config = dict(
    n_layer=16,
    d_model=192,
    n_head=2,
    n_kv_head=2,
    head_dim=64,
    d_mlp=576,
    vocab_size=2048,
    activation='gelu',
    norm='layernorm',
    norm_place='pre',
    norm_eps=1e-05,
    positions='rope',
    rope_base=100000.0,
    rope_fraction=0.25,
    qk_norm=False,
    attn_scale=0.125,
    bias='all',
    tie_embeddings=False,
    parallel_block=True,
    init='uniform',
    init_std_qkv=0.0342,
    init_std_o=0.0342,
    init_std_up=0.0342,
    init_std_down=0.0,
    optimizer='muon_variant',
    lr=0.00533,
    lr_mult_down=1.5,
    beta1=0.9,
    lr_head=0.00539,
    warmup_steps=200,
    schedule='wsd',
    decay_fraction=1.0,
    decay_shape='linear',
    final_lr_fraction=0.1,
    batch_tokens=16384,
    seq_len=512,
    doc_mask=True,
    train_tokens=233300000,
    steps=14240,
    dataset='wikipedia_en',
)
MLP neurons of a small language model. Each row is named by its layer, matrix (up: input weights) and neuron, and shows model dimensions 48-143. Each number is 200 + 20 x the weight over its row's rms, rounded and kept within 0 to 999.
After each neuron's rows, "fires after" lists the tokens most often just before its 100 highest values on Wikipedia text that the model never trained on.

L8.up52,212,211,223,196,194,197,198,207,195,211,198,244,191,185,186,167,166,198,190,232,229,201,182,173,185,225,211,219,233,221,193,179,183,189,201,197,186,219,207,241,201,180,185,210,200,192,209,207,166,203,191,191,221,183,213,189,191,182,204,236,200,180,222,180,160,175,185,223,195,219,204,228,165,165,154,213,223,199,212,169,194,212,209,224,193,213,197,201,213,182,187,200,187,165,172,191
fires after: " |", " is", " was", " with", "s"

L5.up273,189,192,185,179,180,193,153,223,213,203,210,190,160,177,165,173,210,212,234,206,216,194,171,233,195,191,224,195,198,196,181,157,222,231,138,184,224,220,207,203,199,236,208,186,170,203,203,171,252,186,199,220,168,216,183,181,231,201,232,175,201,198,195,231,198,202,178,173,175,208,197,197,186,226,191,200,197,183,200,199,177,225,232,203,216,221,198,189,193,193,198,169,229,201,191,196
fires after: "s", "vi", "c", "cc", "ri"

L2.up519,176,218,189,216,197,185,187,197,236,210,228,177,199,192,164,184,215,210,240,179,239,213,188,227,180,198,175,179,217,226,225,211,216,180,167,195,202,193,211,196,215,211,214,179,148,192,210,198,194,221,205,242,188,221,203,204,233,194,182,214,169,195,194,220,232,182,205,186,207,177,191,204,223,220,218,183,210,191,216,219,198,194,202,208,191,208,182,200,184,192,179,249,178,174,227,189
fires after: " to", "ward", " ", " was", " took"

L2.up255,192,179,246,212,197,182,199,200,182,184,197,213,178,208,171,216,240,215,201,201,184,158,161,216,229,225,191,185,162,226,206,172,207,211,235,174,182,210,216,201,210,199,195,194,220,206,191,215,228,208,210,186,209,152,173,195,161,221,149,214,215,163,216,182,185,210,198,196,192,199,231,166,193,185,187,207,189,200,215,185,192,230,211,203,160,191,172,204,171,218,198,207,195,211,191,227
fires after: "|", " medal", "---|---|---|---|", " |", " –", " 2"

L5.up481,183,194,208,172,190,188,217,221,198,188,242,171,195,148,235,187,203,233,198,210,220,213,224,199,205,226,206,179,190,229,215,211,198,164,238,179,219,213,182,212,195,172,153,182,211,191,234,215,198,249,214,180,237,176,192,194,216,195,163,195,215,212,227,239,207,190,192,203,207,187,194,230,215,194,188,190,205,204,241,187,233,180,176,173,193,197,185,211,203,197,211,190,200,201,172,182
fires after: "ur", "s", "p", " Ab", "re", "ip"

L4.up57,211,224,174,198,194,167,207,210,169,202,184,206,217,199,224,191,229,198,191,188,205,222,211,217,203,207,217,173,165,210,201,197,163,196,187,224,170,201,210,194,256,193,202,220,210,193,204,203,215,211,189,164,191,221,200,193,173,209,211,239,209,175,206,202,180,182,171,206,195,217,187,202,220,202,207,229,175,189,209,189,215,165,215,203,194,205,208,195,194,172,142,184,230,197,171,187
fires after: " M", ".", " Act", "M"

L4.up168,209,221,195,191,216,239,205,245,183,200,200,192,208,179,209,182,186,171,199,189,190,196,204,184,195,225,197,187,182,205,176,223,193,242,208,202,184,209,208,181,233,203,209,194,210,247,202,228,203,206,207,175,209,200,197,193,196,208,216,213,170,207,165,186,168,192,227,218,171,215,173,182,188,228,222,178,255,202,218,217,218,230,231,206,176,210,201,190,210,177,194,176,182,225,191,210
fires after: "s", ".", "ab", "es", "b"

L4.up164,177,163,169,167,180,196,207,202,206,211,176,190,171,241,213,221,189,172,238,188,189,195,177,221,202,238,216,185,231,192,202,214,252,194,208,190,170,220,189,197,216,203,201,194,194,215,208,182,213,219,190,214,199,161,210,201,158,189,213,187,195,167,227,190,212,206,209,210,197,200,230,242,213,202,218,178,212,228,185,171,179,209,188,233,171,220,182,202,205,203,189,190,177,203,187,204
fires after: "M", "L", "R", "le", "B", " co"

L4.up188,211,168,230,197,199,200,191,163,237,201,205,199,165,212,188,207,169,197,206,189,191,201,171,223,214,242,206,171,221,222,206,163,203,205,196,195,187,192,178,172,177,194,215,159,165,170,173,198,192,211,210,183,228,207,191,208,210,202,180,214,198,214,162,211,183,198,215,208,179,217,217,195,185,209,176,221,204,228,225,211,161,203,201,188,211,193,195,166,191,218,162,232,188,184,195,205
fires after: "ten", " ex", "ri", " comp", "pe"

L5.up75,205,175,213,177,209,213,209,194,205,217,235,176,169,190,215,157,206,176,192,181,236,185,188,215,226,237,197,182,154,160,216,192,217,214,183,192,171,262,199,224,158,197,210,177,230,180,162,188,176,187,186,223,170,213,192,250,158,209,201,208,183,170,180,170,191,192,216,215,200,199,198,182,184,223,203,209,218,204,199,199,178,171,198,190,177,241,198,188,198,162,185,198,178,223,227,212
fires after: "st", "w", "bu", " Vi", " se", "t"

L8.up270,185,263,217,224,201,175,177,230,213,219,211,221,195,175,207,211,194,136,180,162,207,212,197,156,188,167,180,182,195,204,177,206,193,177,175,213,196,200,194,166,256,201,210,203,218,177,180,227,197,216,252,191,221,192,197,214,190,216,222,208,216,191,219,163,180,181,164,228,232,181,189,193,209,211,176,200,186,157,204,222,236,243,242,216,186,183,225,204,191,201,143,198,225,192,225,208
fires after: "e", ".", "o", " No", " at", "v"

L2.up475,195,204,188,225,209,177,185,221,194,208,219,196,205,167,164,211,181,188,195,197,218,220,192,220,205,223,187,224,203,202,209,225,214,176,172,168,211,213,183,226,199,192,217,172,166,235,248,162,177,220,210,190,175,184,200,212,219,150,192,194,189,220,192,202,217,212,230,165,206,171,204,223,204,205,197,170,156,216,181,212,200,201,223,192,213,191,220,199,194,219,195,214,193,211,204,210
fires after: " to", " is"

L4.up570,185,200,167,203,195,186,199,182,207,178,199,183,206,197,219,223,182,196,218,225,166,188,224,217,203,186,189,196,246,189,195,198,206,206,183,201,197,201,197,191,170,224,234,243,188,173,218,207,211,194,211,186,187,213,204,228,183,199,224,209,185,201,250,184,208,205,193,206,224,200,220,220,174,182,191,207,183,211,218,212,222,192,176,163,180,177,206,184,211,194,163,182,241,195,256,180
fires after: "t", "ist", " D", " |", "e", "ing"

L5.up133,217,199,209,186,216,165,207,234,207,217,228,212,219,220,193,183,200,166,218,175,164,197,219,188,233,173,171,145,158,198,219,180,201,211,171,162,189,218,189,213,214,211,213,164,227,218,194,220,177,190,205,220,185,203,216,202,182,206,187,225,182,235,185,189,206,201,173,203,181,203,195,173,177,238,205,190,203,215,215,202,190,188,185,204,195,192,198,187,182,167,214,191,176,189,185,172
fires after: "s", "es", "el", "us", "unt", " Francis"

L8.up161,230,204,192,183,216,191,220,203,196,186,194,222,205,196,199,157,203,178,201,193,215,178,200,225,204,179,169,183,182,204,217,170,165,188,228,201,185,170,187,240,247,169,199,211,185,193,230,190,206,196,211,216,196,194,203,194,187,181,234,193,234,222,212,206,187,176,186,237,178,133,223,211,202,164,184,199,202,200,210,232,180,196,179,192,226,186,219,175,212,240,185,208,202,171,238,211
fires after: " ", ".", " 1", " 2", " 5"

L12.up208,166,204,222,210,198,210,203,210,208,246,175,161,205,213,222,189,197,212,214,165,208,194,187,181,216,187,217,187,204,191,169,224,208,233,184,198,210,166,212,202,202,186,207,154,196,194,202,182,208,189,198,178,206,165,213,185,229,219,206,190,193,188,215,187,187,210,187,225,226,216,227,231,169,189,187,215,213,171,199,204,218,181,169,183,178,230,196,185,225,148,197,201,217,198,204,220
fires after: " |", ":", ";", "|"

L2.up449,211,166,186,201,178,233,206,206,185,188,233,211,182,226,212,203,184,198,196,197,202,210,215,219,180,195,213,197,199,236,210,203,225,239,167,215,222,235,175,178,228,219,204,216,219,220,201,210,199,185,165,168,212,181,233,212,213,131,212,220,218,191,188,196,173,208,187,200,203,190,179,226,191,190,184,195,203,237,221,223,233,154,197,197,175,195,195,210,177,199,210,210,231,195,197,219
fires after: "\n", " =", ")"

L4.up468,187,231,216,186,159,224,192,217,209,201,197,194,170,215,230,175,224,168,206,191,189,225,231,219,190,224,228,198,192,205,201,167,201,195,185,176,170,178,181,210,251,205,162,224,210,196,195,217,189,203,153,237,184,213,224,163,199,190,214,172,165,190,225,197,188,185,203,177,246,206,185,239,218,161,206,163,237,230,193,191,206,236,183,217,187,193,196,203,227,195,199,201,196,207,200,201
fires after: "R", "W", "F", "B", "P", "D"

L12.up185,196,212,175,230,205,205,224,220,169,198,205,200,223,222,200,236,212,181,182,168,213,212,223,201,194,202,208,247,211,186,187,196,164,198,243,170,192,197,189,161,200,199,176,160,232,169,216,193,201,236,209,202,188,206,200,183,206,206,191,206,218,235,212,219,175,197,196,186,185,200,196,188,168,170,180,219,197,163,181,179,234,257,188,231,211,205,184,222,173,236,223,195,206,194,209,193
fires after: "\n", ".", "-", " |", "s", "ting"

L2.up129,205,200,214,189,194,245,188,203,224,207,247,202,182,199,217,224,208,182,188,208,165,216,182,179,200,197,210,211,238,193,210,204,244,231,179,219,227,211,169,208,163,211,192,223,209,217,208,235,163,217,208,194,232,210,193,195,180,176,200,227,226,177,180,196,191,190,218,180,193,190,203,198,182,227,184,174,219,193,216,219,227,166,220,208,191,195,192,214,178,207,202,190,183,200,211,208
fires after: "\n"

L5.up100,209,229,159,224,205,190,206,205,177,258,189,221,167,209,143,206,199,209,170,225,246,203,173,193,217,207,210,170,190,168,201,211,206,224,185,242,145,216,219,215,203,186,221,229,228,234,208,179,194,207,192,177,229,210,231,198,177,196,193,182,201,176,187,201,212,174,208,231,211,194,176,207,185,179,206,187,197,177,171,217,221,183,206,167,182,205,171,198,209,177,194,193,201,209,192,177
fires after: " B", " M", "n", " P", " C", " Ma"

L13.up409,194,177,186,173,201,209,201,251,197,202,170,196,225,231,228,188,199,206,215,176,204,207,188,186,201,182,198,230,242,209,205,211,182,213,188,169,195,182,206,188,222,190,206,194,180,220,149,198,222,204,197,199,231,202,186,209,213,200,188,181,176,182,193,208,200,172,206,220,197,191,205,211,236,212,206,223,193,175,214,182,167,169,199,197,188,187,184,207,173,206,165,205,205,227,183,225
fires after: " |", " ", ",", " (", " the", " a"

L2.up534,224,186,188,191,176,175,207,193,173,225,235,190,194,182,203,178,206,162,175,207,187,206,186,197,181,213,186,160,231,174,195,238,204,160,198,200,199,195,201,198,181,189,196,194,165,200,197,215,197,201,214,173,217,257,205,204,223,174,221,176,228,214,199,228,162,197,206,204,185,209,189,221,208,207,199,195,193,222,192,177,225,196,174,192,192,225,160,226,167,201,223,169,218,167,193,184
fires after: " in", " 19", " to"

L11.up100,182,214,206,223,178,209,173,196,222,198,195,221,175,200,216,186,186,189,181,214,243,198,207,198,211,212,179,222,245,184,217,185,212,196,206,129,195,187,183,205,179,179,188,204,167,215,229,200,207,224,153,187,207,197,205,191,222,202,180,197,242,197,222,238,176,179,188,165,165,204,211,221,235,190,168,217,232,214,224,176,208,212,224,186,173,203,186,191,205,189,176,200,217,203,190,190
fires after: "s", " S", "S"

L2.up132,219,222,193,210,195,199,223,181,203,189,196,188,161,202,199,143,174,171,226,209,200,180,166,219,229,202,180,178,206,192,218,226,188,165,225,205,201,212,216,195,229,179,168,214,198,184,187,235,201,163,165,214,227,216,185,202,190,201,201,240,179,175,202,180,184,229,206,178,215,230,210,203,187,209,194,223,185,177,193,188,199,172,222,195,238,171,211,197,233,177,170,232,189,213,201,177
fires after: " ", " a", " the", " was"

L9.up439,201,194,209,195,158,217,213,223,192,210,205,225,160,179,207,182,180,181,189,226,202,193,180,181,171,201,210,217,209,180,168,225,231,202,185,237,204,188,219,205,213,243,180,183,198,172,183,208,235,154,213,217,214,175,199,226,231,203,250,194,185,196,199,210,230,188,213,148,196,229,217,186,213,206,208,226,203,182,152,140,205,206,198,197,172,191,163,199,195,207,187,183,196,163,182,197
fires after: "cc", "c", "ro", "d", "p"

L4.up321,213,229,208,226,232,233,201,189,176,194,182,205,189,222,227,184,238,189,208,164,195,192,195,205,195,205,186,182,208,177,200,198,208,223,213,213,192,189,203,181,180,173,175,194,229,202,200,156,213,183,163,183,218,191,254,199,194,188,224,188,213,225,177,224,196,201,221,212,222,197,184,212,206,186,170,188,215,198,206,231,201,198,214,207,203,178,196,224,193,209,173,190,223,197,190,195
fires after: "x", " ex", ".", " ", "on", "'"

L2.up355,216,209,201,240,192,193,189,170,197,210,226,211,240,197,204,186,192,209,228,191,185,220,210,200,222,242,190,194,206,193,182,213,200,174,212,188,193,234,195,198,201,198,214,205,191,166,209,183,216,178,207,238,178,184,230,179,227,219,192,189,173,227,185,239,200,203,167,182,175,177,216,238,236,204,210,178,196,194,173,208,186,221,154,197,235,200,148,197,203,179,218,179,196,206,182,173
fires after: " in", " In", " 19", " until", "In"

L2.up75,183,175,176,243,220,197,248,221,219,205,152,185,201,194,181,183,192,153,229,160,192,203,194,198,172,177,195,222,205,186,205,199,190,193,203,189,235,202,165,216,199,191,206,202,205,210,219,219,199,194,169,192,210,196,208,204,205,214,244,267,205,177,199,184,193,212,187,184,217,197,200,210,189,198,170,186,184,209,231,239,193,198,202,187,206,191,236,183,208,184,214,246,173,194,212,185
fires after: " the", " of", " his", "'", " a", " and"

L5.up338,195,189,219,196,224,213,212,171,221,201,206,212,172,198,235,204,189,177,216,187,178,156,219,197,208,230,196,185,201,188,193,194,189,238,166,211,199,196,191,181,180,196,157,203,218,178,204,204,160,187,172,196,243,184,196,180,203,177,184,212,209,234,218,190,211,231,182,231,190,239,188,189,174,172,154,239,223,198,165,167,197,187,236,170,180,249,184,188,201,204,185,214,226,221,190,195
fires after: " f", " se", " ex", "f", "am", " comp"

L8.up396,177,195,201,197,196,165,185,228,185,220,173,198,210,198,200,212,185,191,192,251,240,230,178,225,204,207,201,198,222,151,202,209,165,194,212,228,200,199,219,195,256,190,180,192,208,190,190,196,169,192,203,183,225,186,250,173,190,209,213,199,169,199,239,177,228,177,188,196,239,194,188,174,201,185,240,198,165,231,196,171,190,188,190,199,191,227,183,225,181,158,186,180,209,203,178,207
fires after: " N", ".", " Ra", "n", " M"

L5.up95,210,195,144,175,215,179,192,192,197,196,182,162,230,239,189,230,177,185,212,154,220,207,213,197,193,230,171,179,193,182,224,224,178,209,201,185,187,206,216,216,207,229,203,218,185,194,181,215,206,222,209,186,190,178,153,214,187,264,202,195,200,206,205,217,205,195,141,208,191,210,204,184,212,170,208,206,201,266,198,190,193,212,203,193,157,224,191,188,207,200,202,217,200,226,181,216
fires after: " di", " Ju", " se", "ce", "ju", "re"

L2.up397,196,196,210,193,188,194,218,208,175,223,231,204,207,183,188,167,191,172,198,194,205,206,187,192,212,245,237,185,212,186,221,211,213,199,232,252,203,192,207,183,186,183,183,215,167,197,187,176,182,185,194,187,181,195,203,189,247,207,181,201,221,204,201,264,208,205,220,163,195,189,193,188,204,186,208,169,217,202,168,168,160,184,188,197,209,205,185,225,189,172,189,216,221,182,189,170
fires after: " in", " In", "lu", " 19", "ci"

L9.up247,202,222,212,214,198,174,213,196,191,198,205,216,172,217,237,230,223,191,211,192,198,170,198,241,223,193,215,184,230,205,175,193,172,185,193,242,195,233,207,181,227,216,199,187,222,185,177,221,206,233,242,185,192,201,186,214,213,207,217,223,186,225,193,188,188,166,199,206,208,167,208,186,205,180,186,214,198,186,206,180,204,187,195,228,227,197,222,194,197,197,168,186,181,176,199,184
fires after: ".", " |", "°"

L4.up399,190,206,162,224,198,212,209,178,184,231,212,230,190,188,216,171,206,176,197,189,198,214,190,189,203,186,211,185,191,193,182,228,241,216,197,221,193,221,238,193,176,201,230,208,229,195,172,197,211,173,193,179,199,205,168,211,202,176,208,202,195,153,238,195,160,198,205,214,212,189,168,215,217,202,167,200,211,178,222,218,203,234,192,162,237,170,218,187,214,194,173,200,205,169,198,182
fires after: "n", "e", "in", "k", " Vi", " Je"

L9.up47,199,230,220,202,217,181,195,170,166,223,231,189,195,215,213,148,201,177,191,193,196,166,186,187,237,217,233,220,180,169,185,224,216,185,198,177,187,178,217,209,221,199,211,179,191,231,192,215,222,158,174,183,184,199,202,227,168,187,210,224,188,170,213,211,166,220,174,199,211,202,183,225,188,166,196,191,186,195,188,211,213,199,207,187,204,221,201,174,185,195,189,179,189,200,204,196
fires after: " S", "e", "k", " Wa", " K"

L11.up338,204,188,188,221,216,241,199,201,177,182,201,201,197,222,226,206,194,177,220,191,197,178,162,199,210,191,186,159,189,192,223,183,185,194,205,193,183,173,179,174,202,199,175,173,196,152,228,216,223,231,205,213,209,183,206,140,227,200,220,227,193,219,171,171,194,192,206,190,237,166,183,220,214,210,202,243,207,207,201,179,178,221,184,222,177,208,185,216,212,200,165,183,192,162,188,218
fires after: " ", ".", "\n", " as"

L5.up191,207,232,177,213,179,207,213,200,215,195,203,240,202,213,194,170,212,170,191,192,192,213,210,215,205,179,192,185,211,243,201,215,217,185,182,205,206,203,209,200,225,253,162,186,190,217,156,165,226,204,276,213,193,181,207,185,217,185,204,217,225,237,195,162,174,198,186,220,211,200,208,183,162,171,180,215,205,200,196,210,222,192,173,196,207,222,169,188,217,183,225,231,191,221,174,195
fires after: " po", " so", " Po", "li", " mi"

L2.up358,206,211,199,204,178,203,190,230,204,196,209,174,226,198,195,170,198,199,206,152,171,180,214,213,208,212,200,185,203,188,214,200,242,173,220,234,186,198,213,202,200,184,204,191,206,218,173,217,164,180,189,229,197,215,205,223,216,220,203,161,230,212,198,207,190,191,199,197,187,175,234,195,192,194,175,192,224,156,188,185,166,202,207,220,165,244,191,199,162,230,194,188,208,211,173,190
fires after: " in", ".", " In", "In", " 19", " May"

L13.up267,218,214,210,203,215,199,226,218,165,195,186,221,221,184,209,215,215,169,204,188,184,196,195,190,202,183,177,202,197,198,214,225,178,200,211,157,214,204,149,164,211,206,233,178,207,187,217,200,211,215,193,194,163,195,201,168,230,191,195,167,215,236,202,240,171,207,178,200,179,170,185,173,187,189,173,194,217,231,207,202,197,192,209,206,142,196,206,204,197,179,201,178,209,174,179,193
fires after: "\n", "s", " The", ")"

L8.up306,200,198,184,251,227,210,210,210,190,184,218,181,198,229,199,173,213,207,239,213,185,208,190,175,223,164,200,200,195,241,203,197,188,195,195,199,171,224,215,168,216,182,183,206,165,232,209,196,254,206,226,164,198,193,205,168,190,166,201,221,179,168,204,201,194,191,213,196,207,186,199,201,208,206,169,235,206,207,203,190,220,202,184,194,184,191,240,204,225,189,221,239,184,177,205,205
fires after: " ", " as", "ut", "ber", " S", "in"

L9.up59,194,229,190,206,245,213,194,189,206,213,212,213,207,233,246,211,216,171,218,178,226,200,198,172,177,201,185,238,214,216,214,180,194,186,238,175,213,179,220,208,218,215,190,187,191,190,195,173,215,210,194,227,177,226,201,189,192,219,215,209,164,251,221,197,207,164,244,203,205,169,227,191,207,191,211,214,206,177,200,240,180,206,197,201,216,190,180,184,195,208,188,198,196,161,234,255
fires after: " ", " 1", " 2", " 4", " |", " 3"

L11.up451,203,203,184,218,223,194,245,235,203,218,176,173,187,246,221,200,152,199,226,211,217,201,182,180,197,209,223,199,192,227,204,186,207,168,231,154,203,166,210,196,222,173,206,181,184,194,191,196,203,174,207,207,225,220,226,227,169,222,192,215,167,204,206,192,166,180,220,215,206,200,197,196,204,184,186,205,173,183,219,200,224,186,174,182,185,197,195,195,195,173,185,239,250,196,200,173
fires after: " |", " ", ",", ";", "w", " is"

L5.up14,215,204,194,230,191,196,180,199,193,217,200,201,189,239,246,200,230,217,167,195,211,215,210,199,220,204,187,185,192,188,245,224,237,195,179,185,210,196,208,185,171,203,233,209,230,206,200,201,229,197,191,222,205,193,201,204,238,190,221,184,195,236,217,177,195,208,216,179,210,124,181,196,203,196,222,181,231,213,180,220,206,195,200,205,189,221,217,237,202,211,159,199,210,209,203,198
fires after: " ", "°", "ar", ".", "bor"

L5.up574,201,228,187,205,199,189,201,184,217,208,227,196,237,223,182,180,199,208,223,176,180,198,205,191,179,236,172,214,208,184,237,212,195,193,183,140,216,197,205,221,220,212,171,197,184,212,222,215,180,214,232,197,215,218,237,196,198,203,166,186,204,196,210,205,184,180,186,175,202,172,200,204,205,243,174,191,200,174,229,203,205,184,178,196,156,218,211,194,193,215,182,200,199,210,199,201
fires after: "s", "D", " re", "d", " d", " under"

L5.up199,218,207,200,191,187,194,217,215,205,228,207,187,193,209,196,208,225,190,194,180,214,197,188,207,193,178,193,201,215,187,195,213,242,213,164,220,197,177,166,233,190,184,207,162,199,160,196,172,186,204,184,172,183,174,177,237,200,183,173,217,218,185,215,208,205,195,150,222,205,225,203,232,233,206,226,206,241,203,168,218,192,208,196,210,196,179,168,190,198,189,226,153,208,195,211,222
fires after: "===", "==", " Republic", " ==", "bu"

L2.up525,221,224,158,196,228,208,195,208,197,218,217,177,236,218,156,221,203,195,198,185,254,232,205,226,219,228,226,218,200,215,226,209,202,152,227,182,218,217,205,195,168,173,187,180,195,172,202,187,204,166,215,199,173,215,177,174,165,180,203,187,200,187,183,195,223,210,189,201,192,196,195,201,195,223,205,192,200,207,190,227,202,205,217,211,201,203,178,186,200,195,217,195,189,237,227,202
fires after: " It", " that", " it", " which", " who"

L8.up476,183,221,215,240,162,211,183,236,202,204,177,185,205,178,203,169,193,208,163,211,197,197,218,207,208,216,201,190,229,200,215,166,190,191,226,163,205,189,222,174,208,219,181,214,217,185,188,185,213,204,196,166,213,197,193,200,211,251,182,180,198,167,201,201,186,206,185,187,211,187,190,195,193,217,175,170,229,191,208,195,233,223,247,244,211,219,192,176,174,183,178,240,235,219,190,203
fires after: " E", "la", "y", "s", " Al", " Sa"

L4.up502,184,240,197,175,167,211,206,187,212,186,203,219,203,198,191,213,235,202,215,200,241,195,213,202,195,229,170,208,252,175,209,207,209,200,177,201,186,184,207,230,204,206,205,204,211,186,226,199,215,193,201,183,199,215,221,226,185,199,195,232,218,230,166,226,185,201,192,160,210,181,221,207,205,177,184,198,185,214,184,191,197,167,177,212,206,222,187,205,213,178,205,174,232,217,211,183
fires after: "s", " De", " de", "re", " Al", "le"

L2.up326,181,174,191,250,174,213,210,152,234,221,228,250,171,216,209,219,197,196,181,204,175,194,184,190,175,219,191,221,167,198,188,207,216,181,219,217,239,237,177,149,181,183,193,208,231,163,203,218,192,217,206,164,210,218,181,181,186,178,229,217,222,196,211,203,205,191,196,197,219,222,166,199,172,206,186,203,191,238,222,179,182,191,209,157,205,220,179,217,179,198,228,193,174,200,229,207
fires after: "\n", " =", " /"

L5.up575,233,251,207,184,207,205,160,194,214,179,202,182,213,198,233,205,175,203,212,181,205,208,213,211,193,186,199,194,220,193,203,209,183,212,210,212,216,210,195,191,195,193,205,191,231,165,227,197,185,221,199,219,198,202,177,200,218,212,191,229,240,205,185,216,164,208,204,178,177,191,162,212,199,170,236,244,196,194,178,174,210,186,189,204,167,154,190,165,182,179,246,174,204,165,185,163
fires after: "\n", "s"

L8.up360,233,207,195,202,253,210,181,190,181,218,194,224,196,215,164,214,209,207,195,180,206,174,195,173,196,241,218,227,175,197,211,212,198,227,165,183,224,214,202,214,199,215,193,211,199,198,193,238,185,199,222,197,163,200,184,201,148,194,196,211,164,228,233,192,153,204,193,198,199,223,176,208,191,223,147,214,188,186,234,192,179,224,171,187,189,214,230,190,189,210,185,190,207,197,222,217
fires after: " the", "ed", " se", "th", "id", "ri"

L11.up428,154,209,180,168,222,219,183,241,171,217,218,213,212,215,183,170,186,157,196,201,218,229,185,181,214,203,206,228,229,206,201,187,203,169,216,207,175,168,174,225,218,212,201,186,202,205,179,171,178,168,226,200,186,190,185,232,206,199,237,201,216,201,211,214,196,198,220,241,180,176,237,187,190,190,188,194,206,207,209,181,222,206,182,172,197,227,199,171,218,220,192,203,220,169,182,223
fires after: " |", " ", " a", ";"

L2.up393,229,225,211,209,239,198,209,218,196,171,205,227,177,204,196,219,192,183,166,229,202,222,223,208,137,175,203,211,194,217,164,190,209,217,203,155,214,212,203,209,207,198,198,153,206,194,224,202,243,226,210,209,227,207,200,216,186,203,205,186,201,229,207,200,271,198,193,213,202,195,203,201,206,202,181,203,167,174,159,225,206,211,212,211,178,201,164,204,179,195,163,195,217,193,220,193
fires after: "s", "|", "ing", "|---|---|", "---|---|---|---|", "ography"

L2.up380,198,201,185,186,202,187,209,158,180,204,209,212,219,218,186,203,183,219,186,214,175,193,193,175,167,241,213,226,190,185,191,203,207,197,198,190,211,191,232,181,213,186,224,218,181,199,211,194,247,243,200,181,223,201,193,205,184,168,210,174,215,236,225,197,212,182,187,189,181,194,176,188,186,173,224,182,217,182,186,245,211,218,179,213,196,192,161,187,168,194,193,223,187,200,228,213
fires after: ",", " –", "---|---|---|---|", " medal", " U", "|"

L5.up118,207,223,211,222,196,171,184,160,195,228,195,193,216,199,181,198,248,170,212,208,191,189,215,197,234,208,207,176,179,175,206,232,189,226,192,172,193,227,216,245,194,207,201,231,221,217,194,221,212,204,232,187,182,199,169,196,209,185,221,197,181,180,215,168,183,168,197,200,195,189,206,199,188,211,209,221,221,210,176,214,167,199,196,172,213,245,231,199,211,202,179,235,194,209,191,198
fires after: "s", "c", "th", " S", "ed", "p"

L5.up357,213,209,233,199,223,206,164,195,230,188,191,228,184,216,180,202,168,209,181,181,168,185,185,189,220,214,237,167,206,215,187,202,188,182,224,185,229,222,204,221,197,181,211,198,180,217,185,207,209,186,217,233,239,174,228,201,188,211,194,209,219,221,186,165,199,215,212,236,215,209,201,180,207,181,177,199,212,166,181,209,218,205,211,192,205,198,157,248,203,192,213,210,179,197,156,195
fires after: " po", "o", " so", "ma", "mo", "mi"

L2.up361,212,171,201,193,212,212,196,252,234,196,211,205,197,204,174,199,185,178,214,194,207,219,189,197,182,169,216,174,207,208,178,180,193,178,209,198,185,179,207,227,177,203,233,215,199,160,194,214,211,173,204,183,224,193,179,186,216,191,225,196,175,187,169,209,210,229,165,190,176,190,233,196,188,195,196,213,203,187,214,207,205,193,220,196,206,223,196,179,232,187,178,216,206,224,241,181
fires after: " the", "==", " ==", " a", " (", "\n"

L9.up32,220,188,185,202,197,191,200,151,162,166,214,202,201,158,208,202,189,196,223,207,197,225,177,210,223,191,192,226,198,242,211,210,230,199,229,212,201,163,196,172,214,166,206,210,224,209,220,169,197,181,216,176,177,171,189,216,177,196,181,206,240,181,182,182,192,222,179,217,211,161,231,220,184,165,183,212,224,200,234,208,184,216,208,187,166,184,195,210,180,176,217,174,185,214,212,188
fires after: "|", "at", " 19", " |", "ist", "ec"